MLP neurons of a small language model. Each row is named by its layer, matrix (up: input weights) and neuron, and shows model dimensions 80-207. Each number is 200 + 20 x the weight over its row's rms, rounded and kept within 0 to 999.
After each neuron's rows, "fires on" lists the tokens most often at its 100 highest values on Wikipedia text that the model never trained on. A number after a token or word is its count.

L8.up1433,225,170,178,204,204,210,207,205,194,190,141,200,201,247,176,170,215,181,194,216,165,216,229,200,217,202,200,177,224,196,223,198,199,186,210,200,180,219,201,192,205,180,188,207,202,177,178,174,188,196,149,236,179,218,244,200,217,199,204,202,222,181,203,210,181,212,202,197,194,170,221,205,208,208,213,214,210,189,241,224,236,215,199,221,172,190,178,188,206,235,221,199,237,208,229,196,167,230,192,190,231,185,205,199,166,199,224,182,210,163,207,162,205,208,204,194,222,187,179,204,170,174,123,184,154,171,177,196
fires on: "ph" 28, "w" 12, "m" 7, "oc" 7, "and " 6, "r" 5

L8.up46,229,208,190,210,205,184,220,179,197,191,195,204,190,168,184,210,206,208,191,205,195,216,196,224,223,170,215,184,216,214,252,179,184,186,219,220,207,204,174,201,199,218,192,183,227,171,176,184,221,218,226,237,213,232,199,195,204,222,210,236,201,157,214,190,200,241,188,186,214,216,227,227,222,183,163,182,218,177,230,183,218,231,201,222,189,171,169,204,156,174,214,184,227,202,195,201,171,193,217,244,196,181,195,189,174,203,198,173,194,178,209,169,214,202,195,178,199,220,198,241,234,225,131,169,197,166,182,203
fires on: ", " 33, "r" 12, "act" 5

L8.up816,204,177,239,189,173,218,206,173,187,217,170,184,211,206,195,178,234,195,176,201,170,170,212,194,211,186,223,199,168,201,199,222,217,194,163,210,173,205,195,228,205,190,189,213,213,174,226,161,198,217,169,221,219,205,233,205,194,227,197,194,204,183,192,238,191,216,197,190,231,198,183,170,227,184,204,236,192,181,200,234,221,195,218,187,202,172,220,243,193,198,197,197,221,223,228,188,207,208,173,200,191,208,221,200,198,220,195,154,231,202,205,177,184,213,192,199,172,228,200,221,210,211,190,179,177,210,249,194
fires on: "to " 56, "in " 17, "| " 5

L8.up271,195,230,205,202,209,217,198,175,195,175,227,208,162,228,209,187,246,218,205,222,177,174,203,171,173,190,185,188,206,230,230,217,188,190,193,223,177,193,197,201,183,181,234,203,215,204,215,168,229,208,186,173,195,169,204,250,221,227,192,184,221,182,205,211,187,203,180,185,211,182,200,177,186,200,213,211,188,236,206,201,221,202,184,221,197,196,202,224,211,197,199,195,227,249,214,230,167,198,178,175,225,211,191,224,206,212,187,221,191,190,192,225,193,204,202,223,182,220,182,242,181,196,174,215,197,203,210,188
fires on: "as " 19, "on " 16, "a " 13, "the " 13, " " 11, "ing " 9

L8.up938,198,141,200,217,200,222,190,210,199,189,211,195,201,228,171,218,157,195,178,234,172,216,208,204,191,211,157,180,215,213,183,207,225,209,161,226,177,214,220,159,205,178,209,202,203,211,206,168,187,245,160,204,198,210,226,181,176,163,174,226,194,168,209,205,201,217,189,185,191,190,219,224,205,175,220,208,230,184,220,204,169,198,186,170,209,226,200,200,202,197,190,171,193,239,223,194,176,210,206,202,251,209,230,184,203,180,213,172,171,188,229,187,236,188,194,168,195,199,196,208,184,192,204,202,193,194,230,200
fires on: "a " 69, "on " 7, "at " 6, "its " 5

L14.up864,210,220,198,173,194,200,203,198,230,193,176,200,171,212,210,253,197,198,219,207,154,160,212,191,204,201,153,156,208,229,213,220,199,186,153,222,199,180,200,187,229,203,215,201,217,215,186,193,162,236,182,189,248,218,174,209,201,193,167,223,236,186,215,233,213,203,178,181,189,196,209,193,202,197,196,223,198,196,193,211,188,173,196,205,187,211,192,252,191,194,235,199,192,194,174,190,214,219,202,215,189,195,184,205,233,188,206,187,213,188,207,186,210,181,195,161,224,211,171,199,214,186,154,175,205,179,179,198
fires on: "n" 23, "c" 10, "sh" 9, "h" 5, "ch" 4, "gr" 4

L8.up777,205,178,199,209,231,216,217,200,221,197,171,178,236,213,183,189,210,174,157,223,163,209,212,211,184,167,181,181,211,232,219,221,207,178,179,234,194,207,196,164,193,184,167,203,192,212,175,171,172,189,192,203,203,210,230,217,184,222,178,234,195,192,181,207,191,189,199,220,213,184,248,201,200,184,207,224,213,200,211,203,196,245,212,184,199,221,242,208,170,187,206,185,178,252,168,193,219,178,184,199,205,215,204,196,175,193,211,212,207,192,199,190,230,204,207,152,177,155,210,209,206,183,181,194,194,208,206,184
fires on: "a " 47, "\n\n" 14, "an " 9, "its " 7, "one " 6

L13.up418,204,194,178,167,231,201,212,171,160,247,215,197,191,193,215,194,159,234,200,187,192,202,211,169,196,204,169,196,201,207,216,222,161,200,178,170,177,192,229,219,208,199,170,237,205,188,224,200,168,205,206,188,202,220,239,184,207,195,190,198,203,221,236,241,202,212,204,186,212,204,227,208,199,169,182,197,201,196,170,206,185,265,223,167,218,209,194,204,197,213,188,178,190,208,214,210,187,182,203,209,183,180,226,204,212,219,216,241,202,183,198,175,207,175,246,218,168,207,190,207,199,222,200,205,201,211,207,200
fires on: "a" 56, "D" 14, "W" 9, "A" 5

L13.up735,188,153,200,172,202,240,197,192,188,230,200,190,167,204,203,207,130,212,200,190,177,199,219,192,206,204,193,193,182,228,256,195,204,191,169,172,198,191,207,205,174,161,199,222,214,225,222,215,200,229,201,222,212,249,217,180,197,191,190,237,214,198,210,209,208,202,164,191,224,175,193,212,193,220,168,232,208,176,177,183,194,206,207,206,183,217,209,235,223,195,187,223,258,192,180,212,207,154,205,212,201,166,212,204,198,216,245,193,229,198,222,193,203,181,215,176,240,226,199,181,189,184,197,196,202,167,218,205
fires on: "A" 28, "a" 28, "and " 9

L12.up1520,192,202,187,205,220,248,234,205,179,150,203,210,262,221,203,212,196,200,192,212,199,196,207,193,194,176,225,194,200,177,236,218,175,174,178,194,200,185,226,173,170,200,192,190,197,212,205,189,171,231,212,224,193,226,228,232,239,204,206,237,163,191,170,215,179,191,180,199,207,169,168,225,227,186,166,220,218,181,226,224,206,213,198,211,211,199,211,220,183,200,185,217,166,210,176,213,183,186,184,176,213,192,225,218,228,243,212,189,199,176,229,187,189,196,226,182,183,216,187,245,174,220,191,197,184,198,212,204
fires on: "c" 35, "o" 15, "on" 7, "(" 5, "il" 4

L14.up755,212,199,221,194,181,191,166,180,204,210,201,194,189,224,187,154,232,171,221,206,193,206,190,210,212,186,177,192,224,223,185,212,181,182,199,232,164,234,189,197,192,200,201,210,220,162,182,192,203,216,233,148,171,177,214,181,209,200,223,170,207,186,219,174,207,205,207,210,201,173,190,192,197,200,219,180,181,216,206,228,203,171,240,230,140,194,182,193,206,228,208,204,176,202,184,206,195,185,195,192,215,188,209,230,220,214,181,179,205,162,202,210,175,215,229,221,192,237,197,190,193,230,188,147,176,229,216,210
fires on: "un" 17, "-" 15, "igh" 9, "," 7, "no " 6, "not " 5

L14.up437,206,201,232,176,186,161,207,171,193,208,204,165,165,202,221,180,197,187,204,195,189,238,215,200,186,185,226,196,224,209,228,192,165,189,163,191,203,188,190,190,177,210,197,210,199,170,223,192,207,202,157,199,204,169,222,208,180,196,209,203,196,180,174,193,235,207,166,202,210,219,199,231,218,252,143,234,187,206,197,189,204,197,153,194,210,167,205,206,178,225,211,197,198,210,195,194,193,175,186,203,186,188,206,237,189,257,201,229,220,197,196,185,176,199,219,198,194,221,197,204,238,190,207,206,205,199,201,186
fires on: "A" 21, "is " 10, "re" 6, "j" 6, "mus" 5, "c" 5

L13.up231,209,216,214,182,179,188,202,198,177,197,215,186,250,201,207,195,195,180,195,202,203,220,228,183,194,206,183,199,204,201,186,207,173,199,173,213,175,203,220,211,197,202,193,172,202,171,223,214,177,177,162,201,199,202,239,190,210,196,229,196,175,212,223,218,211,238,200,204,196,202,202,217,189,217,185,234,210,167,200,189,219,187,179,188,123,207,203,214,229,216,243,188,197,212,194,177,190,181,173,227,215,162,178,238,207,214,177,199,231,190,202,203,187,199,213,196,202,199,170,198,226,220,222,197,158,184,203,193
fires on: "K" 17, "f" 17, "Y" 15, "k" 14, "D" 9, "Th" 7

L8.up110,198,225,193,184,183,219,197,177,176,192,171,176,186,195,182,220,216,169,197,199,167,208,216,186,188,209,171,188,209,221,188,195,201,178,148,191,168,206,227,154,198,219,199,212,192,163,189,237,201,202,159,161,197,175,227,230,195,151,204,184,198,146,214,233,211,203,171,186,198,171,203,193,204,215,202,192,197,217,241,204,200,221,206,236,230,208,195,196,200,231,224,193,205,211,216,195,206,199,165,227,204,185,235,246,180,238,239,182,232,194,196,239,195,239,171,213,206,230,190,210,222,176,219,197,219,198,197,208
fires on: "to " 41, "According " 13, "by " 8, "===" 7, "| " 5, "Med" 4

L14.up1024,189,173,181,185,190,227,232,162,200,205,207,181,207,225,203,164,202,213,189,229,211,213,227,192,211,206,209,174,213,177,221,210,163,189,201,204,179,180,199,185,197,235,202,223,202,170,157,218,223,190,183,194,174,203,179,211,238,200,247,183,183,197,186,213,220,204,169,241,197,137,212,209,195,229,187,189,200,195,227,211,206,214,200,185,158,212,209,209,202,231,219,165,191,203,213,180,210,180,190,192,221,182,194,238,174,231,220,200,231,180,234,188,179,203,207,206,225,198,202,186,193,220,229,191,180,182,216,187
fires on: "d" 36, "k" 18, "K" 10, "th" 8, "n" 8, "mon" 4

L14.up1010,196,233,217,192,194,196,154,159,165,243,188,214,199,209,207,172,177,218,231,166,186,187,227,213,201,179,185,168,230,193,199,233,207,217,196,234,171,214,228,206,204,200,207,170,194,245,195,205,152,214,219,212,219,206,199,183,173,224,181,195,166,166,202,199,219,187,195,197,222,205,173,206,217,200,172,211,208,210,193,199,238,230,200,188,157,189,185,200,186,193,210,207,200,209,216,188,205,199,203,204,175,155,177,186,178,238,221,191,205,227,248,205,201,173,208,182,218,191,193,164,178,191,204,185,157,206,181,182
fires on: "M" 20, "Mar" 19, "p" 17, "Dec" 4, "rig" 4

L12.up1182,236,214,223,166,189,230,212,206,203,182,171,174,217,216,197,184,175,209,192,251,187,197,217,205,197,198,186,186,201,162,244,201,180,184,189,203,203,199,234,161,152,215,206,200,186,224,218,174,158,243,178,194,245,190,211,201,217,192,213,184,181,181,197,229,225,151,185,202,197,189,171,196,180,190,222,218,210,184,215,223,182,211,230,198,171,204,227,203,215,202,197,203,179,228,207,257,197,219,159,219,200,206,190,180,229,201,233,217,205,214,221,210,238,177,212,204,182,174,182,208,179,206,214,220,209,164,227,218
fires on: "et" 19, "a " 13, "en" 12, "the " 6, "the" 5, "ch" 5

L8.up578,229,230,197,186,208,208,186,150,191,205,187,178,165,187,202,190,210,218,200,191,179,192,218,215,212,203,158,190,199,235,235,199,233,200,172,215,158,190,188,170,199,236,229,227,204,232,200,209,196,218,186,190,196,160,201,228,209,177,174,197,223,156,171,235,209,194,185,219,202,189,191,176,257,198,196,209,223,216,222,202,188,204,155,230,233,191,200,184,170,197,215,178,262,232,190,210,200,219,149,175,189,189,182,188,195,226,201,232,184,167,201,198,187,176,193,194,221,220,189,225,222,190,173,213,216,198,228,234
fires on: "in " 26, "on " 8, "the " 7, "ong " 7, "1" 6, "7" 4

L8.up297,221,175,185,173,199,207,213,177,217,199,175,146,164,198,154,246,190,191,206,203,188,217,232,196,213,188,217,167,214,221,199,220,206,180,198,214,178,242,184,188,232,167,185,201,213,206,204,199,195,197,171,203,186,209,265,223,214,191,202,233,209,191,221,178,186,211,200,224,195,221,210,212,210,163,175,223,179,201,253,195,190,252,208,216,213,200,181,182,223,232,196,183,228,197,184,248,152,195,212,229,184,189,214,188,201,200,193,193,188,176,200,190,217,191,233,143,216,165,205,213,202,222,160,159,203,190,199,219
fires on: "r" 47, "str" 15, "tr" 9, "dr" 7, "thr" 6

L8.up596,187,233,213,205,198,233,202,183,147,220,209,191,202,152,190,191,191,195,181,198,195,226,227,239,203,209,219,192,209,205,231,204,201,195,173,188,184,222,180,165,196,212,201,192,206,202,182,184,197,194,201,216,203,211,227,179,209,207,206,250,165,187,223,210,220,215,216,206,230,190,242,200,213,208,185,163,231,192,212,253,192,223,190,190,214,189,170,198,176,162,177,162,228,208,215,207,185,197,174,261,174,178,198,178,195,217,182,210,181,207,220,203,219,197,196,191,154,194,170,207,208,233,184,200,189,187,204,197
fires on: ", " 38, "| " 21, "; " 14, "as " 12

L8.up544,195,208,188,184,228,221,189,217,207,207,193,160,206,213,191,220,197,166,201,205,171,214,268,208,190,197,191,150,199,200,188,174,216,188,196,206,198,254,163,190,203,175,217,219,218,209,156,188,158,177,170,203,237,235,209,217,189,192,183,219,203,174,211,193,197,195,178,209,193,214,215,180,202,178,200,204,225,202,244,188,179,182,155,180,163,212,204,190,164,228,239,196,225,210,176,181,192,209,190,209,170,200,191,168,186,193,219,197,196,194,219,204,240,210,214,178,209,182,239,198,216,187,192,182,200,205,196,210
fires on: "h" 38, "it" 9, "st" 9, "b" 5, "sh" 4

L8.up105,202,210,196,208,180,221,200,193,193,182,204,173,218,193,202,215,229,205,215,221,202,181,220,180,205,189,153,192,257,205,217,208,168,173,163,211,173,175,198,174,197,239,196,234,205,185,223,210,191,233,226,156,186,164,189,250,197,212,185,180,222,200,193,192,210,169,203,180,219,181,207,183,243,153,199,177,198,186,192,221,206,205,166,224,174,192,235,221,211,256,190,212,177,221,221,236,222,216,213,178,184,200,191,238,218,223,184,185,218,200,181,198,193,198,209,219,193,196,192,222,175,191,224,207,167,220,200,197
fires on: "to " 33, "not " 10, "-" 9, "a " 8, "in " 5, "n" 5